python train.py --norm_eps=1e-05 --bias="qkv" --tie_embeddings=true --lr_mult_up=0.76 --beta1=0.93 --train_tokens=96140000
MLP neurons of a small language model. Each row is named by its layer, matrix (up: input weights) and neuron, and shows model dimensions 0-159. Each number is 128 + 24 x the weight over its row's rms, rounded and kept within 0 to 255. Numbers have three digits each.
Before each neuron's rows, "fires on" lists the tokens most often at its 100 highest values on Wikipedia text that the model never trained on. A number after a token or word is its count.

fires on: "st" 76, "em" 7, "tr" 6
L5.up280:131082110156102154087095097127121108127097167135088136164130131116114133139149139145135147147102139147139077102163142164135092080142112178132121132139119137106125102132156138152152081091158155117115128132139151144096140144108122123134090143144158113131103101156104123139143145157106162136108164134120102167106147113137108129118126077178135129127131140128125108100161110140122165135141146131091114150172161125115112144136102119151071093094080131157099134081144136177084134162108129

fires on: "em" 32, "or" 12, "am" 9, "eas" 6
L6.up221:108145133119112105164128132137114114145150122133082123158098112149143141139128121182124169169119112174146107093099148167081116114150124138093103138163101101131136122143147147160150106115144142116137133140127144150134136176115082135094153095096137099068102109131069117087159170093140123071102145126153124091141143105143125085153139159143129119116116160131145142158133127132149129138108127095136121109182139166101153135128139110099110119104118163127107104161179139147103127145124102

fires on: "S" 36, "U" 17, "el" 13, "2" 10, "1" 5, "Sou" 4
L11.up142:134126148144136127139121118094106125175142128100139121135133168108123094136144115120126107148144100112141128127110134118125117098132150113112132085169192122160100113120078121081120140123141103129127153124138115121118132073126095121131130122144131112177123173132154157203152133168130192087128166128124126137114119120154127128143092118126117145110082089145085138083142100154147123114129136121139106182121144159105159124112129124144125109114176153166083117110105145109176177120122093

fires on: "int" 31, "th" 17, "st" 13, "ther" 5
L6.up109:146140080085114147142108111129109152139123126149121143163100117156138126122155098125124127129131175116142136098161179132158128089077178144139112124184116138129109115137134081136121129146141143109136109161135199127152123117106149148143119099133156132130106136094107111108156157146116118112109108159123158101114101105126124157146153069102085144128148121121132102161122116148128120080165120132127102108188161122097113111123098141153124154144098128164094160157111094140096107170151153

fires on: "li" 70, "/ " 21
L3.up177:136132114118153105126121151138161124133160124124173073115134130117102087112142101133141132138142127112135129128147141083104145138122122117118145163076129154143178145144113124118157113105127137199117126120112115115144155132116147173142097136149103125111161163114106105140142138144107138085139165108120130115122139119107158102172154140097145196137168116139148177134137108123169119123164079103117114122154140105067103128123124104150133198132114125116125132102137096135158150155131060

fires on: "Mc" 43, "\n" 35, "Fre" 5, "Succeeded " 4, "Not" 4
L3.up191:138090140124146140105111135171171148122115090130125161102139090139116112127127126166078164115134144088126140097139106141179110162089116130127160083137140122124134121099139123122124171091124081160146107125147137110140122109138162148170133096150107116152104094140102125086158091173129106088135128090131131141151112128145124112155134124129086136120148153133154123112115099119188118132122087094156068142156130093098111098111134113161175126163123114104134113116146156122152109130113174

fires on: "==" 34, "on" 24, "ed " 11, "et " 9
L3.up181:155102138144151157130114099166116100145142155137136149127075133078148162130105092142096127114139143086112131104128132131142123125198099103115119137109161165123090135147119133134145122083130110068168122106125133123092126146143095167140140148094108139158156093122112153138146115114115094110118110157067134155151105146130172144102158115110121100150146179117169106137139114105122129151150097100159087114129113144128172159098116115124102143139109115104132140194133153114120132118124154

fires on: "r" 28, "n" 12, "be" 11, "under" 7, "ft" 5, "ough" 5
L6.up307:173113141145165157098125137153123132149135111187080135129157130085110137166143154113124128147175114100133105132119132147135093161081111149091126144115105129120170132145163135140113084131123128138145157151125108102112154112103099153176094158136061139087103158125140104086141151126122102082115140121146155079151129142101155129128149125116117129144106107119075089151157149151140141152091129100173132139104127112103096112138113122082150085121110135129133150138125142146109132126162140

fires on: "r" 23, "n" 11, "c" 10, "in" 9, "af" 5, "ul" 5
L10.up48:135135154124161132104127152181123175103126102102093141095128117130077159129161139121118158120141130107197112147135097122156127159134174154121110149118151127119166132110164124170097143100128109131122174136144167135136141157121140104145125160128106143109137104120125144102125095111113120118116125130122137091148131179113137118120168155120095097108120117097073133083118170125099080115113104130114128107127105118204128083106115119128150122137110123128146167139162161111134170123080129

fires on: "F" 36, "af" 18, "f" 14, "Squ" 6, "de" 5, "CA" 4
L9.up235:147108109155098094081120119182100130114166118130149134116119124135116092112154129125145124128142098143098102123093101102156145129141168122156148134130164105147143101165125150101114178109132086088132117078120153136154120119109160137140125119150126096100160101112159150145101122142127145153149152138077148106136123165155103126097045142120097162125146163138136117081155125113153104128143125094145110134135099127128113124174132153133161140124089119133131200143122122109122125118180115

fires on: "c" 24, "1" 15, "2" 12, "Cl" 8, "9" 7, "C" 6
L9.up97:122085137156153120141087095119085089137100120172134136128146119148131117134149101112150132134135093144152113150127137180130125103091168157165131086114137125096124126131149131101126127123149144123104151099113099112109148134100110137115123136158122165128106134096097149131159116107091138090134155133084157069139116146148143142159106138160099103079090133133084133105133157112158132114158145144142153154095107129122155152160189127155162103103143120164100171134129149153154086124145084

fires on: "most " 26, "ter" 22, "t" 15, "es" 12, "South " 7
L3.up112:093123122117114203086148126127118114134108153135127127118140146144134114121118124164076147153121146086109160127106108114155140094137122124129139173123194135174137093091125095109117143107123117150170112089154129096119109090099082142110133174084129090123111195142172161118164102107124163121125114155124153133178107147105139119105139109168127122142070143143113152134106126130150140117152128160106153127124148108118140141122167130144128132115115116145113151092138147160126090133115136

fires on: "in" 26, "N " 15, "li" 13, "el" 12, "in " 6, "A " 6
L5.up281:149120172160133130112146091129100156139091143143153099125106150126117108120137137123114100125129154099134141158148117129157100152079148103136131162145112060092112117156124142103156130150118109125168117141115125121104044146077102124154110151115148168067133124113126141119125147102118107147165127107101160087169152140124137160170082092141107144096134159147099134141136142149106137135135171143153105127113124121119080111134140142133117121155106117130066147111118100159138139111143095

fires on: "on" 50, "th" 17, "H" 14, "er" 6, "==" 5, "Car" 5
L3.up215:158109124131141134110060151168110137113110154122097145124141137132108131127112113139155137151137129131145125135113117113112107140149131114118122086114095121107190127139104165149077168099141107091137082119151109128125143153099130169116155134129127161112151095123154102155140114143107180107132091144131140166130081133140112190104109128127126110165157115156141121168105103139077119161117131154133126141153083162115212164123125100138080116124149163101120138129151108116122139122125136

fires on: "il" 18, "le" 11, "% " 9, "de " 7, "ter" 6, "es" 6
L5.up271:105122117118119082078112134132099113147158158129140123125095130137104111083147163125102150162177147099140111112141099145108101097122132124144137165103140091190088112131108122101113106132157166096124091105112123155073165094111114150134121111085098152141146129107128127106124180124133148127109186090132120133174165122122142166141145117150125133154084117137102147130122114159140113138150124114134155100111151091090149129122136134103076119092116168120150149120165136158119142145120158

fires on: "ar" 12, "es" 11, "el" 10, "ic" 9, "in" 8, "or" 7
L6.up180:129116142131154118112115139125117136131107157143107099133078155139158146156112133119125127110139148119126168105153138126061118176138131117167134109137129136137142114132130090146096114101115116160143083157131077134144121154112100107099122130104152124103112129147136137162126106122139085159153149120106162133152121108134120179187080088118106121113089129099129175113137150158148129132128150149154102085150132095107174155115152130084152153079147156191100141117124129102118121157106089

fires on: "as " 15, "l" 10, "cl" 8, "en" 8, "f" 7, "tr" 7
L8.up0:167113131131099102094135117095137096126117126163114132118106181166120123120116100120111172157100148149129106103148131101157129125094126170157128153121124108160124075133118117171094096136154130114155128113127136130157163115119138104118112099141153127129083163101112125168122092137126173138061109168175086125119089096105131127123124113100150142173136141109162144130173145097121121124149124143088113137118135149133103141150119106123104127120134092142160172173151160099113172150136148

fires on: "de" 26, "av" 14, "ath" 12, "ene" 9, "Em" 8, "History" 5
L3.up50:067148150110130092101152133136115125144166131142124169119112092151146116141125131129102082162146115111098159135103122095164101119126097136168081121123157108137115121186171094113147114142139125123136100142134116150144117136112131147144094133152157128139134139125145150134154142111087187150133114069131116139128120141142148141147121148118148152176151174114132088120100158120106139122190121103172090120120086134129158181159143130105111134095103128137133092124116116105136176104132163

fires on: "tr" 52, "br" 42, "Pr" 4
L3.up96:154090089141133137102117118131137171093106141132095135097166126125137143124130161146123162147111140095147085188119127143112116093143088171160076116143090153122108091118154112178138106160130177145146115156129132150140148153110119147118081108109139096157141140110162122143120158159147131125165133099097158143091171091126104146149135149107139146113105125102087101136106140112161150105152081133112160109139132096127093126127123114121092180127118158124170133132132134137141133120160155

fires on: "w" 25, "sp" 7, "sur" 6, "qu" 6, "n" 6, "r" 6
L11.up221:142124139125121145138135139146131153149096155098148135164131130097121132112171121103122148169110103091100097092108098173100120125135146141122135200090125106133135130099157130169093129082117108091157162087122123161097171124135093129124132139172109135105130133139156156126145087132109101114096131142125135141183141147102090147118142153090112144132134138129092105156155169101129061121098093151108159146107129138121116145144114156082095105102125137132140150114157131138173119126130156

fires on: "st" 27, "h" 14, "2" 8, "es " 7, "1" 6
L11.up171:132108097155138160131114121120103094127109084145124175070113149117145111154134133130082133132144145089136097121143118155141148105120107138112112123123159180159104132146084117118103145137140106078126101121122120096101145108098096129141060136099117142118123130141113169135122143163120106106142133128122133125117177154157142108168132126130151132093207141170131092117133104172142122137110144099162105161107193117123153104121167115122114132135132153129120144182113094147158111125116119

fires on: "P" 16, "cr" 15, "fl" 11, "re" 9
L10.up203:129109112092136125129097105122134106111110105133122128068150134135159158154147145123115147114092121146110153129104103098105136159106143149121190109108134156096147156097132124117102123083115128147124188109046154157142135177134162160160125106161141145156159120148095146133142110120120107109131107103136138103118176110102140120087130096124116115119160165088134151137142096126132154142119171115131125119131075114156102128101161148122114134146156169182138147122126128130158112134081130

fires on: "in" 31, "u" 18, "ent" 6, "an" 6, "o" 5, "r" 5
L11.up178:082109120125158121147131160142118118132084145102110107107165138155109151132156098127150148076162201109131098099174093149123097127153133111136126122109168134157151120157154125142154124091140127129137108121149137113107134117110111140112123135125106142095111135109141104122137116120104146116133146126123118141118134116065147127128147168140067121102080138107169155130128112135110068127097166101135112088125158154145168091158099119144090137125131105142145136148179136197159127139145136

fires on: "ic" 16, "l" 12, "ur" 11, "or" 9, "ell" 6, "p" 5
L11.up298:136072138102137132107115151131174124136088179127121183116146142135128152115111125120117144088103107129162125097135126138075109139146108140120141118128178104136106136176102116170135101123144105144115138141093140102130144132140077133110138131114168140089116116137139125147182159104097158136120128133144125160133127117150135123138077104166116089114119086097078167148145146150105126157118118148161135149122064100151101161115116101126101122096110150118106175126154100139166122152099120

fires on: "c" 73, "Popul" 6, "co" 6, "C" 5, ".." 4
L3.up149:099114121128112131098128100164103139135143110184133160126118159078137128085154147140164141181111121110137149143102117118137119178165137114115147122136116176079089150130101151147131092177121124116136171153076096123131124126097143181170139114096120155176170116144151096125134098114143116136134147120111094139115094111136134145138132108125101136105130090131168121135132122142098164122137133105118127158095103096117155123085123148146170125107120144144083119154120178129115100110102148

fires on: "m" 27, "ap" 19, "d" 11, "ud" 6
L9.up142:111135115150111134109097149140120132092161097100137096133118116117149144130103133124150117144120104116117119104131117122146161135174141146152149086103099106114149135135133097132086151131147135112129121100167138103111154154080147175141118142132159125122123163159143110164158138133095144158134107167116156144144108175159131116186163175109100100104127111091124122097166155140147135109115150094127167107102043129112095108116109119115172088137096100131120170118119170122116145117106102

fires on: "ex" 58, "de" 11, "f" 7, "Mon" 4
L10.up22:127077097129135102126159137147137156157181100167111093092098122122085100124146113131152123073131107131151145109126111138114127119127124122148134115152147113156157109135121144103104144150135142129113084128057089145134161100135130129138117098094106102137115139182178151121140142117089168135118172147074111163130113121104146121098161154201123134184152135156158124101139135126133108126099160135153108154151122129108107145145170103109145120095130125122148138129095126121127128160149124

fires on: "qu" 27, "re" 23, "co" 19
L5.up118:139119112150108132166104099179122163097095129169130130106113105108135133136112103168165129132094125120137104142105082108138104142166110159105176132102144136135128095097139145136137109112128143113117144167096129153061148125137088164116138108153152135123157182172095123106167126119139133120111160151129106116129095124118156119113138107110116116109096146074145169129120141164105150118136134120113124143064126156130186100134145138116147098143094117137112122122133090171159086135091126

fires on: "li" 23, "u" 13, "er" 11, "i" 8, "il" 7
L10.up299:116130138134183110139117109120101085140115132148149119095155159118113134086134132116151148152075114154114150162122146103120151127137152106085126147154129118130119150158130103097142140127095113136103102135150124072126116145147144106127084174142120134118168126141081157101131082121124115113126170138100131166116141121131119140112144135152158113139145100146116150084199113098165116129151144078147095184126092140132115120129126140197113168130159123110138136070113104107110134151145136

fires on: "re" 14, "g" 11, "ro" 10, "rec" 10, "al" 7
L8.up298:134134115106089164152096131126138122105093107154098134127141140131132114087113096134167138135084176130186153139144156101089156126126127110147167163105125118121128094110144112138141124140157148095135141076082143147104113116147115177169124138167160111136134088128134129142141146117134151137079141125082099213117127071129125129131078117119124161103102147113142132161095129142092133133111140155124106141119080125110133155125136127147110156108102102145113157142124126126114110181115134

fires on: "ph" 22, "em" 18, "oph" 11, "om" 5, "ath" 4, "Em" 4
L11.up131:128083097096106146127120149136127125115145112143131161131117086122085135145114146123122111124128111141144121157166087131153126170096095162152115111120129126074112134162135114124089115125121145138159101171089109133121168160099134152111106112116191146157118111123106134105113103176095132134134178093112115146092173162139124058155151135143138120159148139159163136102117165145106093128107101084166158097153128139142136092147131152157105131097096145140135136132139132092128123146126162

fires on: "st" 75, "L" 9, "F" 6, "B" 6
L9.up34:168109153126107151097112118110118106135125150169150125125142135155167157130184128159120144139091114148185107100168086132138126119080130162196106169123135131112175104126122118134135130136145103116105124147098176118108124160105147112080130130113128172122147130172091147131118132155112144130099124119109115125130143104123155108066139099152110091165116128155122136161136134150104107149125106135135100128116118142106151122133109116110098143134123139174147121135083101162140094200144115